python train.py --head_dim=32 --vocab_size=1092 --norm="layernorm" --norm_place="pre" --attn_scale=0.177 --init="normal" --init_std_qkv=0.0361 --lr_head=0.00802 --schedule="wsd" --decay_shape="exp" --batch_tokens=16384 --max_steps=5789
MLP neurons of a small language model. Each row is named by its layer, matrix (up: input weights; down: output weights) and neuron, and shows model dimensions 16-143. Each number is 128 + 32 x the weight over its row's rms, rounded and kept within 0 to 255. Numbers have three digits each.
After each neuron's rows, "fires before" lists the tokens most often just after its 100 highest values on Wikipedia text that the model never trained on.

L4.up617:147149127139162070122125088182098170166119131090090146158123116130159075160158159121204132123120210127182087147153096125111121101158101140157177176129120153129107184137112119090157114068142080148068204126150154121156155205140163109078073068117188124105141096116105108154124126178098132058173110037083126076110133103155173147184121131097148101149118080109126132117139178116142134146121
L4.down617:149143141082106176106159081045121144168146102123135089129106126143160133173121132172117135099201104126117122101101154145101113127096191136135063108081129128123189176141110116146163112108175164124151144082150134102110154082106145153054162133130124132090042137141175189077117072079173189141123174171147162142068149068171117100135169137106145110172107154124097139080150109137125109153139
fires before: " /", ":", "s", " ", " |", "ry"

L11.up108:099201117105140144101193148106074214129174132126119108131173116107105129132146179189127090149114156123103160072148129133126073150174191127129150130178137131170128128113120118076084148136107114080096146151103134135134155157076141157145172104159143174097121170179149165095054126152133164149156167147080082144119128181132097086128086114087117149102147092110172177116089171108126140127129
L11.down108:149167115137086155119077082142115109107137140111157175167075114113172123132130196045158166124218124095152130142122126148108097142105074128109127118104115081148092114133101074142160129136156082124172122169147084100170115127095134129159113143123158063082140136121183139090185162117139130152188148128171111170131103141103165118127185104119175135084115152117132123107179063162098112129147
fires before: "6", "7", "5", "8", "1"

L9.up73:146104160094099110113126062161130123175093112135113153104142091179126123091094158096119184195118121186145092090130080128132120113103098198083131151177114103155134134145155069199124179093105107117200106155153103123138127189080095121074095177142139123109138183163183103119177076110064149095142132164147102117143110118133101123119104137183138155153139144121104130092113161078134098133132
L9.down73:120110137147180077097147184114111207115103137071087124167160115153148126059105094155135132083103138100099177138130171121123150101168149122232094109121113086152126138122121119151108131110114180151120087140111156115089149164099148109084175048131156109148222170167137072153114098112139124077128100113120132149100075114145155148149174084134152146100121174094118155094116128081123147135107
fires before: " of", "ment", "ing", "or", "er", "ary"

L4.up438:105078179139139168122123153121069162171151113127071153129069117141166146122077163117195121114123194137109070129068135139134120133185075162100141133110161126150037132146126153181140156124122059107127154138210125130171122191109146090076124137142153133091099145119103096112145146105178121069129101083130130102143111103142120134166082168089170160150131092121120103124097158154157171129090
L4.down438:165130172115121101147120157154101118064103161150145167125114088178154171087108116154167148190138085126125102081164176099148145165129149156119164172163050084112181094161160152114098149134135186098170136098105068151065112128135153099109161138133159136141104110148173156147165115122195109093096125150138158090075095131087109032129124134102108144114141076107165110124108095131103173112144
fires before: ":", "s", " ", "ry", "ates", "ite"

L5.up534:109152168130117115125120096148126157108089127144154119110152133144147067103175117122142079135145145143073150181146111091091122136103127172068172126155198111197105126109111098159117166092133068159089171200187179128142152101139155114153185137157119110117097091089083146150085133160126103107126101088128134159106065136181151129183122174116117143139142164167142189179113073124104133089157
L5.down534:122092119158159195123171129076098134109147111098112141106130114172120187082175103187158117099125095113131092098141222082104173132115149161154129144173140101095108183076151122083141127144082109114146110107153119150146157122123175093131100158116114106157105127206160118109161097146170085155106134126176108116152158137100121116131132065097156122109161137087154081113121110083164149165080
fires before: "==", "===", "n", "=", ":", "|"

L4.up613:151181141118085150130117070117107184106162167149192129133117078135114069169174117170114135127143124133177117126076164098049061104147109109122149167129078117156090094132098111127144176134136089101153146151196150093199119073174107101193126134126187115103154163135079168142185113130173122138160148170081123077120126190109081110132142089136124142148202184121153190095107072191129087089123
L4.down613:199101091159169112156116128116135120109136141082098145092131098095175140143101140107096146122078150184114179142127163118151145119161157116122172119163102184106114166063152146177102109071155149135142134153109194158122083143140171100152104121102120063121151136148111173125172094099126179161084101075084125126138107084074146115235157149173140117194149179125152117102138161125123170195148
fires before: "==", "-", "The", "===", "In", "A"

L4.up89:084142125141129114134084122177073209128125206140103153074146100161113172083118116201123096128112113158172112095108161140085085102164155037105113148148079153147153132145155153157115149136126104130137145142131108082186145110083138147111132133118142156133157081119135135137175126166081126175156163121115119073118097151083166101126119196066168142128176143118075098105146130076167063143080
L4.down89:156060135149165102185111152156142019154129149134166112170117136159149079134068120059101138134113107111126081146195092077177132141109139194130124087152079135036115156105115120152118112162143136151140143085152130044071167199123090176145141136191119112123119148146086153143154117116129139181058120153090119149195101130139133153150125080138110096144104146156161149130139139146096098170096
fires before: "The", "-", "A", "In", "T", "O"

L5.up392:103090141162158142105192080059108119129141155149171116089114125096151150147147060081134113118079152093123168131185169151181178125139132132121125119044124146149178123131111132123154133173182144178107131062118158151092171118092092097111128134137179108148105120099126112115101103117159109157155133217107108106136116160087172122091116101096156134088122102136159113068139057133090109096197
L5.down392:122166118109089132144102131129089185090116097106061146129145141157183069129194157144098084136124092120095118088056100102129126170137108129130187102170081085112047086162172067154097132077134191100126129126126125158149139152167156118142192156133138110116114093138119153118151174168073081114191115142140096171126150126124159082203175110095107101108107087100069168135114141135142124130116
fires before: "1", "2", "an", "ary", "ular"

L11.up299:146068147060138148097157165101139137081035136118185069104150151137094148143127158144148171143106094146174184095114150154115073141165126131136153144166094162117166152145071130134068149166138146181104141071112137177135152109101120137113152163141150155088074114071106151129125126166167102134145137122098148096137106121159109073064121150064160151118137102070087061141134126146084078102143
L11.down299:110095121148101171133104170165094090074100119098181112042075136138128085073185141126092146152074156176108168148096104153089120150137079120143216129169143122168094142072173143145118157124142120105078107139084149206192135136136144142106146154122087145119176148127109128143141131157121105172157122172110103138136163151107121071137131115140191078199120111141058146184181118079149080148142
fires before: "9", "8"

L9.up191:172149083148140151158132117061130145129173149134167120132151131148115111123098168137165145045139150180093128139144169152118146120138122143165114135130138153151180156166045180079117095065144103164085175167049118125093120212144185173096112091117168185124105080169133139107174153174157098115119133090176111082167132128133118062090133121139166151127144149120128197116151146157152080144139
L9.down191:134162165110103110089134124162093138115088103073165116114154117156127127128122085104115125160114144141051137125148165156136098154127144105077120158086075159137178145102102142092119138134159111140102121122095174141195109108153089085119119077100160198103156110181161123178116139128154148120124117094127139224135125208110143157063160125086119064086154167081137139142174115122119148147093
fires before: " "

L6.up508:179143150146089133159134068126127099081116135178132104075132171156107198152086163120143086107152122148124119133142181079163186150144140088121155096167165151131109133081058148105137091086189090125103145189108151096137143154164117159079102119097125132131109111155116111168147097145104116074150146197066074078178166141124125059134134156125131132120146137097157188112150157118160125121152
L6.down508:169166127132131126137099146116103133125170121160088130153171071147119126097159104085094121137121154129085116093113148206135114126135083142105157194104138158182073179201159131158151141046071132123093116138148164143153169161145167184069184046152147124078154112120177118129160096112141099120139141135153078096183114129082083084142112123139154087141126100043160149106111133149146137179149
fires before: " ", ":", " |", " |\n", " U"

L9.up404:132142110145153102106171197105156118108158101129115111133195087132135175137126105110084162160175228148122177132145160138113098110121109101096123151170160156130151050107115141139128159144126135136107164163059170081134111156124143111129073125126168113165138082165134100132066131145115111143122189126121168165136103165155060124165121134157113199107150111115112130087133145156113140119061
L9.down404:148136148089081112136146096157125120154085059141135146100079134148130161153088173115181089165078110100143136098136127172135166104106120097120143099051084060166095117168127132127079149145130132080109111099170095122126136135116111115155110146188078109137118147067140182140148163143109117124199104116175135153078072114109149152165128170121167064138203179079203104133087098151154154123151
fires before: "1", "2", " of"

L4.up296:164113151151090146158118079116175167109169123078146181164168191121137072115102117090086161113080150122208039141083103100099097130087168112125141123125113173125134102106119182168166191094128113112129125108102110085130118080195113184086104152146066129124159152121160147101177148132072129119141138155146185104141132118145134123154156161151150100141107131100137142148097102146121171107114
L4.down296:108083125131165167128089118155038098083081124109131096060146127140154110136106128097145096132118113137114090119124126117125180122124157196096098108143163148138160155089129083176075168164103071096057173154157165135090052138121159086176150079138170142086123161195109082144103124120081112177173128155106122066150134108064120171146096103155140163149097133185119130118152166082172146107135
fires before: "==", " The", " He", " In", " It", "The"

L11.up161:130093201110058166131118124122092052156190103120068101097100064159130143125129120179128148074119070119120106192181132103203128124154146123098133107127129184119090100128089164069150174133126143112161088128169106156133171123125135138131131150170120157157093084083128139065155121071214147154181111128138184157106141195088159140142074089118166167129101170111095091161144100153139146128082
L11.down161:152132157122169128089085117088143125129091168181115131207120124121094101155143111087065119120097103095174126186144108122137183126148150115159161120092183116139086174106141084124104143145149112208110131084142156126139091092125148117131120136169051093144162140127104068145138160164167087097112073088142170152177168110132129096062136151127166090172108175100123145093131124166157110159098
fires before: "3", "4", "2", "5", "1", "b"

L9.up472:079118159097061168150113138158101140157116096137137130078151134143147144166109196110127130086106188188160072159119116156089137125085121121186104074139051151117085089139114148160218094142090142095166135145162188114188105153081085158206125118141204133170103102143105126129133112113129119171114074126145146110153111133097098157122121101136152133139115101140105115061136145097183106166109
L9.down472:087066150135167163094105137124110136115178127106130119076093120153127137063095034184118091118079103119109134147181123098160143122152162089142109106184131151125165092183126130166083122145108091147187124183097119115088156081110123099154133125139144087157135100162136121108094118155158169108107125104095141118110154095093072151122129119139127049114062133125126125124150136074116186120118
fires before: "1", "2", "4", "3", "0", "7"

L11.up425:131129190121126095126110112100120114093170107176125076091047128128143117144145094094100153106104155147157151114200078070171183153165140141087127136185111070148120100130122135141091119141115131131176172096132137113105145132102144146140138129117206088138090113125100137141136140146096140179167144159141121139093077080160135089172202166093128135149179138154175125141090127106055135141104
L11.down425:173140153108139131116148117108115088115063127099110153199097156092101106127127116129150101122135131099163131212078190131153084116151080116151126051078173140094114123117144074126103178130128145105133120132114125132140184109206156075123111081093139091063127078143128127184093118126184108093102187171044129156127169108125154156107110102153150139123124085177116145156140112158103185096195
fires before: "2", "1", "9", " g"

L8.up573:130075179120143141118122157073173171095069140123176118132170120092197117087140161074161179090096155138108173114147139125093148117154152096117109120164091125077109173134123142128139091122156162142182158140106106126159082121122071127053120145116181111156092091211205115097095160144144133125172129157167138140092058139122122069140189158187176116099122092160106123112108077148053061113146
L8.down573:154123173141096142132148135088081151088119149085092128073093174154140080149160041113131161143066106124157083105119136157085119157195152089129156127090161078167125118125114099066101161094138125145159094170076122157160097146106113137087149101109171125152102153198150132121105111087134143160180171196138158130126160144141169091115138137142179196142143085092117129120097144178141091184132
fires before: "0", "1", "9", "7", "2", "8"

L9.up117:067105150085107091110126080152055127091135181170185136150143184128168144101114155180166148135095170187145105129120163085168094150154131152111140156144118126099114192066113072100101127131114050138131174148160144045150164132096142123126062119108146178144103151130082168133153144077156137137163084083128162093113106082089126136143132156065121132117131127115164116098104142108128156108118
L9.down117:141135143140099099215159119114204167108175154135116100104093107195102078136124051124103103123167099095096115095158114118119175122155127114134150082101104155209152166103177092135127158159100138087105146139167082155161160124135090098141140165161180107142093148151176059182114147106145127147137087141189106164090209143133149109095139144127165088135137176165068141127086073175137128092116
fires before: ":", " ", "ro", "s"

L7.up122:184098116159134143140137166121111148084199145161130077113136151091137130125170148102105212154142107086182176124133075139171198115118192148159067127105103089144092133156132087145123147163087111142155099132119120144159068056083163132102061181152118106077166111135143113116158130079104111115070175142162092121107119170151157082167125129069149135171109089126088115121163094161141167121104
L7.down122:104160155088165089142069157133066095135103077142165137085102067141134120187122090097107145102130081142145199194136192162099185182157078163107109117144113085107176069151144113097095136177169135094118106104060173137132157161100174166100148202165081145189055145121099169115102154094146151123146130158101149163170144134156125120128171102169125165142159089087054171124066182103123132126177
fires before: "6", "l", "7", "8", "1", "9"

L5.up240:164122160124148177102141112131107104112094150156114115151118160131139139244114130152125135155121066157143109141050139134139089041095092116121098148125117154182160082165129105138182135084115171130111133106098185121129201122142104137118164153109128162112130130106132141152181132166108133092121133097115166138146093086124133060081186117156085102130143158148072107130119118139056166170145
L5.down240:135148063133132101156128145172080144046121151132186058092093136130133131142156158138103240160131133121105174119130087117066211133144127139094112116138142096107158180108152120123062108116078124073125140127158084115117116160129174145101150120126039184104130092122113119086078071173115136142152165112151094181169192151128084127106154094162137156100156181157128148077116174106139107125095
fires before: "ed", "ch", "u", " by", "ion", "th"

L9.up269:123127096137125132101128118102123091118092180198141165104178129152133102059187067155096213133106079117154169114176120125098093089111136133145164161180118101128165133147111188200123146152119208092105139093159086072120148088110114155118091122058153184111102136170152152128140117088141142185129130114125160109139097124144120129126197125108120117190134150149169134079159058121136084116142
L9.down269:175099150134128094139147121168132122137162077095102116081111083131121117100088175118141168069166108126198131109121147158149130188115143061106160133107075082134101094221078126105110176121151168119127109162152135115055104147142122080093147116190106099134175075137148119111149157124097144158121084146097148114177142160079135118168161071150185158118161199102129132142097139133118104101097
fires before: "9", "6", "0", "2", "4"

L11.up378:195131123079100096139118042082126123155118155120133122149145140130080102132169166118146185080127100121134083133140116107127111175145172135120169109148123176149206209106088108107140157140192102174054085153139174094110135201197148093144119089125118088118156135117113174109117158152122130108123091112135086076098057110127137164148145178106063138156117110097158184069095115127118108102110
L11.down378:168101123155182099143157088180133147125072104129088187137147124129135090132132121122111105161126089099162133136201118113176122103117125144168168123155086125122089157110103177172088088125104103110153160150127121126122124203111151156097119164157095130152155163129157083071047153134164097135106148158119126144083199129155135140129126071117064186086148114085107132158139143187118102145123
fires before: " ", "ad", "\n", "or"

L11.up159:092179078085162137099173150118166107137112162094148081134068081115096110142151128140152202110126160105159100103104096137196165110109133101019118106165076127205134134084121184104115109099113132121153185123113095096109139115108116112122122112097127132136138195171131100115135109136118093143152130201110146174213081083101130094183141145130164106143113148132083140073116157169069095117098
L11.down159:148098159131113117150062157139139144072159054120146122173168139149201170105139109093093103076086126142140179126194062114102144133206139145129080122134103092116109114123093046101088132054140145118182112092116130156193110154111147166158155111177112084164161173119138128148180159128139159118128109223135098117192101131177106114184055087152115065153083112093113117158116121084125154111088
fires before: "1", "2", " |", "5", "["

L8.up459:095096143073099132115113082126114185123137151154139139099113161152095133133136090145108139163113146162170114092125111156131090141143144120132152124157061155142137073174086130180137156110132098106156137168163143097136107100097154096185098192137135147131098091095172111139159136084113069180152153131138111126112134127091088108179108092161135149126129212101157125139114064102119196094170
L8.down459:086141131120129099163172146129066162125210123104147071151104072159100093127139140105074112117112148109039100164160164092146134145131117139134139133124086163137161125111104157143152139046144135107137080081116169115107119111072183075155182170082126123111065166149124127161100103120143163196153082085162123178132110140084143137177082139107176177095129155100191077138081134144127177084154
fires before: "==", "===", "The", "In", "P", "A"

L9.up547:172103170092141140186145130067145150108104111163138102099114149174145125109160124134115188137141058141000103083155085109154151176126119113113096155158158129095145196118125090112112121117111138116131206115106144126118148220107112113100149179135156115092163095116101137099120102072161091090172152109149100137094086115081156162153130117099135156215123148144135137095146135074131087132105
L9.down547:140135145134091122140126076095084102119151091129105135116108074089149079116134104091121139160165113133141124139148197157144071116155137110113114101109142106169091114112142113136240113125166148119111117121144200127188172161146112136151193155133071089129110202107100114130115172153178126078111157137135115059060099092155153074163084109154097138166187132057104127168133157163104184129122
fires before: " ", " of", "is", "or"

L11.up545:144087146141122142136132136140072181099152155096042156130177143159106080087067115091161099115153173153090113149116175146142125101174140117103109128152097174059106146074088136149164109162153101106124141131115159143115092065093133147117090091139190144153092145216144159172126140072109160058114142116126095076112071132124124113156159109126138168103131121157150160143145143142128122199118
L11.down545:155056138132144161129059116083141135096180085117107052073103058127159072089137098156164132159124150151124137148103138156170113096124096155149141073133114142158063111134146114103177139185132117075098108135139125160105141073173101178091127116124193141129156112146143060127169125116113074107161110173060146150143141152158138093185129145166159116150107108079120096098148087129160195158166
fires before: "5", "4", "3", "6", "0", "2"

L8.up388:182142156108141173195169104143146142090057118096192116152125092153158101102108132069139186091102190129139083107150160103110123133153084116120081135171129145072096125129080147107086088097102131117136122107152118110147101145190118132079115122078109147129147141102075150094096130182132148133141071106124052083143142203174144125160133102103157141076152088114100101132113139139057104139185
L8.down388:149166158070112095116108126140132152112170169128175121133158131151104107157144137156123127074111152137142124138136118121108120077102121176154165081129101093113125126117117151110169148104136078079145114137104105126117163068097160118175115081129168076097106106147089183112107092177141095126159104122111103049151173129106188159093089152147167102172185098192162168125124092143127148081077
fires before: "1", "2", "4", "3"

L9.up288:117109076140102136139122085110136137087111165162101181135110130129132137209136158185129182130159166167074150097162198118147142138109111150080142132149133117101136115084121124106086135174124178115081164164093149157134141120143165174175161122101145132138096156082113118079197062083165100185093121165072134103144103082134159064140125094160153113156100111169103171075110128116164078122108
L9.down288:162060134148117130148098066142176126133121161063093143191148114152136106122128182065159132125082122149174148119184111159162118127152127101186100073090103095108081163138149114113131101107077121138120148208124096156171080130110149089132109161141108167131115155162142127089163107127134126081153153182116110126099148155187099124182085161091123159122110130114089144122149095147148110145170
fires before: "9", "1", "her", "8", "7", "or"

L6.up296:106132128086126156109136098090121151092134123163171109123122116051133122142192129110100181091180167111142134134117142145139108111106179078064108092130100114179157154104152080123130143140122172072166110086118112105165151114021132121114116160173149123136127114101078150091132100084177142170174201192090089135166098092096157164152140121080174135144128157111138103130113127172109072102141
L6.down296:080132114169122135142101124137103131122178101111165070137093105137144088113054132106149062102113137146162130147145185159156149123132080142105117132152084115152135102081168145128162139137168127106140112134130130148083166138147130094129111100071160065106132126157104152073147171156105059148145107114182108110172171137179191107076123099175160157105142143081150131168046064151099134139120
fires before: "1", "2", "3", "8"

L6.up168:097119181156147128142173146119159127169097151089093085096210099145149130138104106101142181132171160165153168069154121087114170127170097202116111102126077098089095126127059195171146144121168071166103087067124199118098153158094122174095104125125132064143098073151159132096136099127072129141129102200204108109120122164168122081151111107152195144116106095141066146083084116133111053121154
L6.down168:202154157174140151144156108072149130130169130086102129140162068066050140207179165062125141128150116145122150156100146137119103070197159120106129123150100081119162092121192139101109125140125170131063135147016084072164160149120155084172134180135142112149094178094153117100116149088128081063145125105088129150129136117144141133133143132169147059112129197142139088136127173105140139091148
fires before: ",", "0", "1", "6", "3", "5"

L11.up577:120153091089168083176134132111144103070155164089148135128118133120125140129112175157100122097168187136092138106133116092160176173106144147121080056141153107173125178177141183072094176156158136089103109110109093155095110115124114159139160116082154167119104162163124081069087055144069135144135099077171060121151170153138147031167129163154129140160126152096178211137169115110072143142117
L11.down577:117108134116107118053118183127182081195113189126136098056120201110154177124102150100121183090114128112128144200075102125152144144118122144135125138133094157163120088160139136159169094108173158138161160102164103144097106150134143137093157127123109111101119092134146126022157145112124124184166117139161166106184153099119093147108098110107114151131149069151105085177128155118137127153166
fires before: "8", "9", "7", "ite"

L6.up348:205101170168194154101074152102092040100124146103120147127066109129158160104161114194147161095156104147140158162159135126171120147128157177146164111121102132179114120038145088088154137183118155117157143109169127131138163169099083109158149113072156127170148140149097153113163109085182084113125106142094139163141128143098163103058141098102108125162074179072067128099146113186113115116104
L6.down348:081155171155111104131129117130173178133138136164105120155186083140185130095100119141172060107056179197161057124148083090109130119137124139136099094079072116101100128152108160178142132124114159088086139085192127193121118115194169205170097129112120150134146114171101121143173118145133189179126072162105137118112149142174098124126136161158132104124122094125156133073138064162080158113110
fires before: "6", "9", "4", "5", "2", "7"

L4.up570:119183153094078098149071166099162111098162120086142093081197123155117143144224126117250179182034124128180145102101062150123118135144105198083132080099100108132193158171151148094147074098155087172134156068158119125100168099174116116123100133158125130091140127102136113169106091108173091133135095141121138112084132110140063086155135135117107203114142122085129108159110101110126151125105
L4.down570:175135161181147102159131119100065126148126092106151172128146155139112118127141158125172081115092120132113165158088140132103124122118148147103095117061134153136104111093133161182154153134176130140159130094186056110167086144088149081131111151090177164111132109124064110140162176141069090153077110135091190157148146136146177139168129048187114098105137051098138126128025074139135185100153
fires before: "ous", "ew", "qu", "x", "are", "ol"

L11.up222:184143178082126083156136168104133142097140183178049076131136125100111153124123153160170197092145101159088067164103142123126111124152125099106145103123095158090144166170102180122082065160100152185120145150116143172123119168115136173053094129121212159168085105104172097112115118092161129094108168115140126186141128119076094148073140099127116120098156125089136168158150136088148124125148
L11.down222:142106134166155094138138105136138132120098156092191126224171123077151157101145121137132122179129142143151123143098146159186078175151125135125113116125136153102113107160136096113118100142074154142124122142120112132163173104142126094147163111147115124103137108131119088134120128171128121110104109162176136255100099143097155125010145152134105042101156126097232137130155148134136147091116
fires before: " "

L8.up438:108147135107130157112116150093156130109141088179164073155140172150176140212083082150189150111106159158144148089171127211126100101149161188107079156149103178107174134127066162115151119164099066114151164144142137111177137153177137138044094135116128130107125068158153149107143149121192092061120084116072092118094167148122120149108131147147151143085136111066106178134111139161094119086171
L8.down438:128136151151153147153140101088069146072064137085100077168111123151123172116146150146113126098103143145119116101053149139108093240133083158083138141114147191103116136141073170149124091141163115057099133079110099082130175134134148131088127119079120185130188126152070137207167087138176130133189116143115203119114127144133130165126133196144118134079170136133084179128156119151125109090110
fires before: " ", "ed"

L8.up239:102115083124163129142151106090135119124115175127133186097190110148129141101084123084114149114124166115107152134109132111147141148066125162120088126161141100166154141154151106108173165189116054114109149080112193103183133179108138131146079150114146165194078104139190066083096120164156141116144190104118076151079153156095029044123154153123123126147142078140149154127130179139157157150191
L8.down239:129121166148187156124159117128052084162109065097188126101110127078153156188211146165110095142131110055117084103087074097069136155174082078169139084088124158107134186109140129150109072063095119129126125142061134131114137170131102081183105147155128140148134159099143145147141171088149134117095097172110127112076078090137128188137143109167135183096102115134127109073122123170193121209163
fires before: "9", "8", "ut", "ce", " from"

L9.up222:156190128125106066127088092131109140147116093157102111076160190160124145149116143127117120073074141082100113190078174071168101108113156130130116101172155131139137088147089094092175086193137094218147169103077155142192154138140100091157133152131139146149120106134100117121153125125205144124110124044081131115150137132093109141073138094155144098129135085116160101100142117127120153130097
L9.down222:148173179147126126174096126116088126099102074102115114151143073106078084120117111157107100124171131143125133120119049116070121096201097158127150084089115165133129153111126126116092103155087166171128165190153126138156111146125143156081116104108122145126150148084117132152087148147091151090142105116103136179140177088176082182085172198147130123078077139149135158119215096177104126156193
fires before: "N", "W", "5", "4", "3", "urn"

L11.up225:211125105151141141168056122137177031125142107119123092139153123175088082180166101112195168147077131136153102088158115109082162123160147207197142132061118142118064125106131146116114147107110096112216106154133118163079141118156130191184100129111209124149153126154141134133122126120159077153165094107129141138143110150117116127134105131125141107125154133102076125118116082178117096134147
L11.down225:070130113077081158102180102157094101137128175098135153126182151111107107109073105109089128164081090168124087148140167204135136115152156132079125097175053106146117154118166150114151107102162181147164134133123112074188128103096137107109142189141101170110156092162098148160149134183106173131156141162055151108155168137110126118069087128094091125116120148108176102160077131137160185118134
fires before: "ol", "ew", "est", "u", "ent", "ed"

L4.up22:166139173153163088153098167072129157081152094126181135154117172091093124116116122095138099141138190140149126165111170094194156106182130171143136155111122148109135118116128188134120123150178084144110173162167163165106127141168068109122071164143126145087099061095080130101131142096153063143146126090131106107120078119145142139122104126150093126178152171100117174151111128104198124085177
L4.down22:134137175119102081164131148160116117119104171113122108125104206180114099123146113128132132129158172140127102158157150111079138155091127133085106154105087097136153106026096103106102084127139074105158195112120149139102123148155154131194126203105111154157171092143052172106151155098137098110087133133151153112126130177164109137136143088095139054137157192133152132139085165109125123117113
fires before: "=", "==", "P", "===", "C"

L9.up53:085110211130071158158138170163071100043075114202140141054156133119081148123152113133133142150128071126110185194130090082102146156135127107140104116150122131094148126120099114076165144174116078141083142168170092144127075115105210154164136125130162151121131134158115181120114087095194078168107121120148126114175106131129132141107113150117138172168078096121138151146108117062128157139171
L9.down53:134120093155129107115074137121203128097170093108122092144124091131141137159130125100117081144130168148089103124082131158167148162102132147129081101120136138153070143156071149093181086171200196119057155160170138089107143133077092151119122110110168116150082112170125132140130128180145190117146047141140182185075123161143110123135102099139156154136079120080085140107131160063170102176143
fires before: "0", "l", "5", "8", "ide"

L9.up609:092092166153140131117125137022131168084144120101147068114168149102093130140125084157076179138102126145158119198120094130112133139098087157104154128097137099157143055117084143136160219147106148133185147157095092124100130156070159193177173122100164172137122108101111105138135117035179121161140175147143134115146091124147096087134173135158092110146134093110130119163108108176162102134088
L9.down609:122124063111085129131153139127126218126138099122095114140149130165162060158080163170160110105134122188176098097120139091128105161158140163116121149108133107071110173143156126160109156162148137135103108122137142095133083114123148062084148132155183160084179128206138107149140126136122125134145114097063110169100194132122131153096139138116130092130107118121174098107136117162151045149130
fires before: " ", "9", "6", "5", "8", "1"

L7.up77:144166110158147145152171106111113118143125131105109132127105080141106126137110106116124155167168164164129118136171104117176135157168106143141165103146100087135124014158058108144143148138135153103161145089093135096145138152073109099116205111175155149133230122127147122146107156068139121149165164080110158096163144156140085110128124081150090155173164154124080094107105066164060112123130
L7.down77:113115093121148097130122135133179089147062141137132123078065101130130127168100146171103117128143069132103093062096102166154161143149161120138174097154176126151143082129089114102091122150170128219184099116102110157126100082100107127111172102141097116191127148106155119099129100200147183112150065086101137187121116158169089145140116135105105161127147132161079126121106096090137081145093
fires before: "ed", "y", " by", "ing", "ings", "ium"

L9.up304:085127113111140107105152117145178139126147096142170162078100107074124139129131086063138158150123158190067145150160108139157123120107153142051146141155142113110145155116104093105116118131153076103110112146123164102157153113104105107157143162103160057115137084096058160117121139164136162173115170162110113154123104124144158075146087105061090174134163134051044174086115121099047156089121
L9.down304:120152114119097147095104060093142106113141111122076118038166139178108088173142137053147120098076177122154130123172144159155118160140069136128118114111116144115090095126129166123180086112196132136139164169118224138191153100132148136085066142135061152171156167150181158139123092139090110098087118081139125119113134130162165117166101163163094110120094108181112113145130157182150140095111
fires before: "1", "2"

L9.up163:170152134102185102130195086070182131123131138098110119076153121120182078137129063088139180081084121144119167177105141099148167090147077148163162137146143135165127109103100150101142105124134182127091151131098124135132121151144137146129102147163160111157154101148108158059167128232154107085134151188174121127123116077132103127149134078144154161086155097068128119117145156151179071117148
L9.down163:177107129103171127160094101163136118091092146085103152084149123083150111125132222118131106148102170164163117109167083134175140123167165166121126067083104130134144117129070153088113143132129087125111114086137145084099161082115148133081162120101192083102119132123161133134130109147171089107188107077128158156134091152163135153162129132149128149096144141100068082095125196153144068149117
fires before: " ", "1", ","

L8.up491:085125137154183108122092178106128126126100148206122161136219117127140141134147129106130169155098068069123190193119090098081164088117166155110149092194147072179178158199079111156105106126154095092156100125084059108105150144140118160117111122102144117121120084197142178133088148092092153149122141194137106154129120151106093093180131092144144147141139103139073182171122061135161097094145
L8.down491:170121071171140125171071104061104133102140104079122103069132098150077185121099108124126141102209122130090112143105122106119140106149194160107107143116067106077139076111086135123150215115195157140104099197131113122128126177150172121140143155091171144166124044108088162136161135122172115113122145194113103117118122146101060162120142138113122119123157138143105201119149120123146120140140
fires before: "0", "8", "1", "6", "2", "9"